Weights of a small transformer language model: LayerNorm before each block, no biases in attention or MLP.
MLP neurons of a small language model. Each row is named by its layer, matrix (down: output weights) and neuron, and shows model dimensions 0-191. Each number is 500 + 25 x the weight over its row's rms, rounded and kept within 0 to 999. Numbers have three digits each.
After each neuron's rows, "fires before" lists the tokens most often just after its 100 highest values on Wikipedia text that the model never trained on.

L2.down181:523516513467484504489518516471517523526510447468492499509481496432506493507504528531496509510482479528470478475506506559492464514525483497462492530498494481470482484455524518475557445457478503505526506462506472511477537518512454488508524496493538549531526515518484464493507515531502511477517501527499501480488499521511545468526463519515521485479483512477479510502533539487515504477435476487462497549585474519521494537497525488489440501480477497476511487474470484537504495545491473509479489531491544490539492482489452503514480481489508507480471518509486521509530505505497542493
fires before: "\n", "=", ".", "\n\n", ",", " and"

L2.down82:529510510491507482530495474509526525479467520496518461494496515520475460488492484468451502495514474517474492462480493486503452503508533491508531510515524510515500527468480504521526521483506571459482527516480514467501511443485494476502510475498538466517513464546543499470488521454478486482522483527479516501490471505477481487522521459584505470460526473463528502488535532537497469455488546463488514521495516483491548501509503472540502513521528500523465499522510463519518520502478514485482488528450532491509528519504496573517459496501488503504497549484516461491501531507481505486
fires before: "=", "The", "-"

L2.down238:461520519524498483491513520521499529536518489511513514519503455490481505526516522497507531513469540520499510473503498477490518527524483537498463543517557456488478510481545465502510474525457481550566509488517476502491494508499467509498500457477540512484534530503524512464493491529541486558491475447512567484479487435532477510568489499462499512476480492519512540494490508525534532459498474516526486473499501475456494506496477511502491525520508533509469453513463471512521525483479504505496499484484538514462489488546502500512451507499472516506487511501493490493486445495466506495
fires before: "\n", "-", "  ", " 1", " 0"

L4.down471:512461530447459518505453499537479471460505510514540503495512503487484536498499552452510481481502499486465481518508553513504452496502529490529505475477483465469548476512516497534525528456470519517533505468507505512525527476504495526526452464453450533487504500511498542514505509524519530552513502495491529497505503534543490525539502495482515500504478526494458498488525493495518513535483483520494520539495472481516487496446555513499474501525541471487482468461488476526498522521496498511452475500491484487486486555472496468493500478552517496487486513459524499507513484467448513476
fires before: "\n\n", "=", " a"

L4.down398:513518515487519485530512502499498487498498472520501475496526509571498506490480500475520479509521485475526470525518530486488491473487505476533504517498520520522536529529482506497534487504508485491563469487542517486490493518502485513484514532559530512525447507500507552455494459510556511479441535482490446505525510451485528501482508516524490437507511468510490505498474509466531516483504495519523528443482507482524501511503497508498528522536487512543527493493473516427512510465458504517487516462507484530537511462489483475510536490485479508458498504501508505491434482451503454478
fires before: " |", "–", "0", "\n"

L2.down236:485492546505487459496494499487518465524523523467489527519559528494508456477472501515479473474536493529557480493526492479508495491475502469489478480477545460478461484505509460477488453525506513503527512511500497510476543515453500499459493482525525530526510505496494498527520521530488496471507564542502494478477508496506532509524497549479510566498473481490490479490531508499466534470467483464569463536495514529490492515524505488521507524539484483531499486488495474493532522517442499475450505489536537536497518503524472509473542513507466491479484464499499511486480478472465536491
fires before: ")", ".", ";", ",", " |", "ul"

L4.down263:510531461519486505475524520465505522521499507472458473503515532501522506502449547456506505552481469452468521527506495527490498462516541454525533544512527486503493477482487526498528536545502517484490474466491466514446507459485504510485500515520499525473502477475501529486506536435521456547466468552495500497487500464497492498511537485570530512490496471478478543527526524502501472491470533486483542535512488488477515479494470505498497515510525500482536494462484526481547523525478509519496507490529509518500480458509528495529512480513535506469484490458516502475513476468516517483
fires before: "=", "The", "In"

L4.down310:527448495524476516576478521492487475483503492525515526512474492549507506492516510510484481504465468517506489493480486478459455492474500483459480504485493477503478540490551503498492504540576487506510443470501525500527492456511460494519518497504493522520465508524489527489474504496487495466502484486488481519536480507516496522526500519493510509474554499495507540521461487487524525520495507526492495536534513496492511546480523493512476502499422501510533486474504503479492492493470502464487558464532498521504494488563556511494548497494486526504522432479460540498507513459498520474
fires before: "|", ".", " |"

L4.down305:468532559469460528544505499508492479442520497453453506490522495474476494486503519507546520523539546512448502500481480499533522509484520483512553523529497463436494508475488572490498445501500514487461472513498471500501474522487491494538477500522517480489486502531541475531510500527442520487508480499479541485473509486502491523476481545488466527502497504517508518496524518477485486497490536473503489517511462500450518545523484485497498463509510481492483506470487544523543534527499484486502507498494491496496533574509453520504513529521499492527508458505507514476508488466495472503
fires before: "–", " |", ")", "-", ":"

L4.down756:510531497518513512525501494496502488406510500484491501490522477493508474498482524500541491517443466530478540497455469501506508515509506503515539492513515463449475495464478491513518481457529535486481506507490514518457474485565484506543514462511484501488494475519548475500528529466472459489540515511509517553523545521536475492515463519511508518520516478506501479467512490512465477533542478470528534516483510502523502523508485469571507478511505506496492520523509506476483534516538508509491521495462486458521493537495487494500454488488526507470508582492476524506498462504492490488
fires before: " |", ".", "|", "-"

L2.down216:499548468535471530510511501534540537487536519484454496475483495517507437510467514459481506490471475519522503490481504489538493494497537503488496549512588521508472486498505505491512477490512545467510485502506509453485506436530510507490536500526495527479522477521508488482486488490510465522546526531515485517492505486503504493516535499505493448490523481467492514483500500508485480521504521500484515493469501422449491536540468498485591521503515491508463519509492479528477532487485511484487495509431481501484511506505501533516490493497526493468518538504477504504516443507474536491
fires before: "|", "The", "On", "=", "T"

L2.down745:532509460498487527467477504493489508476520523523498475499490476497468503522491497487542570513491479510476475478487464527492478569495481524498495528508483510520519514474529476450494439491557471499500531521499535527499470494484510501477459460490484520496515535499466462494536501517455466510464500507445521507527512513485523538516533508486489525535489489510485527524521515475501466507486490553513534490501461460472494501531459486455535468491508506506484473508477480480522517533516533513546523527534485479497558506529526497519508503532518496566524516491483493468516523484466520514
fires before: "-", "\n", " |"

L2.down629:477512504436476564505502494512531480501510514505452493488528480476495487480522481538492519526492508558468526483498501491484443507519471537513506581520544496487484521458509468491501488553511552467507459521490488512526494504514486496518488476542527509512499479470490512490466473533516520499522504529505474496539490504516514529510459495480500505457497506459441503506525478514506516534503494469508483539498479505480571496486495494482459534479457520491517480484515494476464550491529480544490480492533529524536512475504452501486475504468487526472526510495479546496515504506509487517
fires before: "\n", "=", "\n\n", "ve", "bl"

L4.down346:526470494432463494519474464508478532502536470464477454480509469532475472549493514499461486488503522492503458507533514508499472550509439481528505505496519499510528539460496496518527501523522447487513527510524469497517464519513531494536472536525487529532514531498545449490492492524462486509499533500504501498490487454486541509514501552456457462505490496486462505474524467487483505467500466525463471499527499466535539482544494475500480519486490529509523505479526492482479501540484497477507489476528503532496493453534513503503478519521495534463478509514502496526517520515545503511
fires before: " |", "–", "."

L4.down621:454490465462468492527508511488466508491491491472523500472544522484511498505497471491498546480491479498551465520518457522508517524515504466476471490511510534565512476542476552414479508526496531516487529501489535454472535509472503487472545512527508530520510474472508509520506518435526503492495531513497495488497464518552529486484539499538515496488527499488521516496541503508505470474505474502527546491510497527493488503501519524513501494471556482491523486477507504472477504527453535510457483507477483475443523500472496516491460480455480477491463484501518473518478486512506522517
fires before: "="

L4.down500:534491509478524448460460518520537489505486503510491545507529488501460506537519517507489508482530474501474498501479489470505492519507490487482491523548454463507553519501525489486526514482539513511500523502475468525553487503494486491475498509486504498491507443522531474502460521512517494484483504506506457519502513539503458510514469482553516492498518504497465530511507511514471502507541470497467499504446493550478511492455462512480576524506452539507500481541510492494489507509463504529469559473529470487524506479517526471497476522481524480453464534483490478559467484534479512482
fires before: ".", "=", " |"

L4.down460:522507540484482506525487527516530542512478461498524501468465460546490523525458491481475504489496503537534503496481505506491511538489501483497491511505491512488510532485488477466531507517525490498525490531498471441503489461516494525466483521488527512510504523496520506484495452491481540467461535504503474509498523463479522474578436550528491484518519474509486510512487454501503509484476494524528539462507494482490508531479485459503517522508453505552526539520507483444494545500474493525495574460522473540540468470517476500505466493487451489510480507517486508515511505528496496477
fires before: " |", "|", " metres"

L2.down662:521520516479484523492438480516519490462473533512495495454489501515530456492503492528520559505518479519497499482497436508482502536497568527509488535478537508455481523489505488513502521499575540477495525501496502466512509503446501503493553507472531489492480480498513502506507523530471502497501487526500501475487495522493518521483505436493490488526513478418483506478533509543482475543528537474480523520490539492482501485497456463511508515467516505503494497491484476567478534506501503510450499503483492460534506495504523557498474483477513504531520490495500481468525476539488473500
fires before: "=", " the", " a"

L4.down344:477498461469454548483537479470461486500510476486500523496468473498481493521471531522514549491482485494528485533528476479510527473494484527505490478484543541471502519534514484485493479512495504475494497535531489464527520536525522522506477526578490494519519542524460476517480503525490528523509503523548472523525532480488482527501508484495500503522524481525439524480518429497490484491513503516488485487427489479459482483530529505492519522513492510532515425525485497512489548511483518518500457470492502526471476494521498512492475494502491497514521493525464459487478448495535509524
fires before: "\n", "-", "  ", " Pts", " 1", " Qualification"

L2.down433:509502525507474480522488500494519498509471499518499485471502508533474499485498468480447484483503551495515525484510479512471484542506488487485495558497506462512478522534493444526534537528504512535483501508472504530529522435474502495498485480491496479505480513519524547471505492498553447480464448499496555475502501487526512473488536470470510488455511488509494519498527479518515506514537466558505523505535482541511518539502525511548479518537477503484473528491484518493488507485467504518522475501502486556507512505527387477517505495492461511484464519501489527478489515496483520500
fires before: " 1", " 0", "\n", " 05", " 2", " |"

L2.down187:491506544508499501466519486512485531522526513471516557519447434486501496511495521503496497471505515513487532536502483452507537489556529537524482502513522536536501501489515497437493512536450489512539514495527524493507484531512507521484513489442520524475506534478525439474462494513474496529488498466481518465490487488466461475502483514523506480464500460509509516546508498527481490491493503472511480455487529494520527440510495490477465477532489502498467470493484493526513514454525529500519446506457534525500518526545510494527496496535498488525522509488490471496485435478494493524
fires before: "\n", "  ", " 1", " Apps"

L2.down92:514458516544522467490493500530483485483530481497513505519465473472441538491507513486464490497524498556494489461467481486505506508504503444486498539503518486450446507486496451490518482494516519446504519534520492501463516538502506455499492488485497501497553517512486465509537521494485535465535533501474508506477488510526541508488503534509492530457495531454488490471545557472501490478437499506501488491464509478510480512498486534505523487449555485509539523500467465533536519496491489528498511522489527515496532528492513499525519514497498496554495443517494512465477495470480521510
fires before: ",", ".", " and"

L2.down9:529485502527473457509513467513525519519486505470472524487564529495488502523468509511488512527487509510517519494499479485492490499556494509464484527492553450488497497521517463494521502516517540511535507460493506469502503487510467488487514467481492535447530543474513536537468461501552491526487487460496553516496492518535525506524503482482507539430474473507487532467515509515491539508500448523529486520503520478459482522516448516521516527526507524502496492548474525520485539463492499477523509475449485523471495463513499464508488492480522496523469556469492482503468468493510495506
fires before: "-", "\n", "|"

L4.down549:521490503539508469567495525533498535491484538522550528537519491507508490494511502455500514491499557500499473515479530532480522525483520460496465563503498523490478516507509476490522502495500515506514507424507514489475486497472512467454498490494496567474536520483513528482531505457520488521511482496446498468484461499496499473509525555505512491512501486478527517512491512483519480463506526470509560461513544475478483551474500516510528538507487494499504493464482508489466496506460484484481493484524506495501543477480474491520505468500504467531482474484528524489481555436526494475
fires before: "=", "  ", " •"

L2.down705:485514524478509504477521512535485444478498535455471559515546455498475479493542521479533498489510467529512533503487460485535481533522522532518504561481524485498472490526515499478507473477473504505484500524502497511526496486517499504533514491532482507469495527532489523506501487477498505501524456451518486533462489457485453494449507466490483475481489543458485476488505526468510502513517546502538479546520523510478488473510518514533481463504490519549491477557482522497495532466508537465461492495518481496481493510475447518498502497472504512516542532501493466522458512498520443492
fires before: "-", "\n"

L2.down230:481495477494481478500514513476535473533500468495455456516489502528511544532498497529508503548504484503482532505501494453472507474506515477504504488510516442487502517485502475523519459544524521539523473476510481512507508480489456544480529436466514490474520567555470500484472499512515495501498481509528493486520542497507514531528477497466484562493475480558499523495510480500462526482497532508515505479484501519504484526504515502507483522509481482444478451442511523472504485486463508505558526493477528514471492520520475466511484510501495537482505442491498495503492497473522566527
fires before: " |", "\n", "-", "–", " 0", " 1"

L4.down87:550532529483490481525478504494543535522476470469511511541521510539496483500469477490493499525512479482480489487482535461481467499516482508528461485465538522473505520514506483518520490540497479476501494477481497488492540535508438520462462535525499484552472523490495530473509518511503507442465504497489440460522506447470503515510518528516464465513478523518492519491479509469509523517478531525507506454544491480468477545468463504535521534501468499489463520530482523500492529510486473495506504500525505493501492454551482468503492510484464518505458508551542523510496494497508530456
fires before: "\n", "|", "\n\n", "="

L2.down729:511542506487477551442519465509478553487559507458497498508468484466488500553476509534487514495510482504531480481513522522532514498549513558504513499499534476486471512493540508506476454506487485509533494519532481484509497545503511506515533495472517471448513516522526479524493537507470526529511509493503493497480500491517464508482471483470496528450505511491510558510520488502533470493492491505507475498489520485476521487524486521481457515486450501509501437505406479528490565467516527475512485485503521508488490504488500477531480526482514508523537526492476478514480467486520466518
fires before: "\n", " Notes", " ±", " Apps", "-"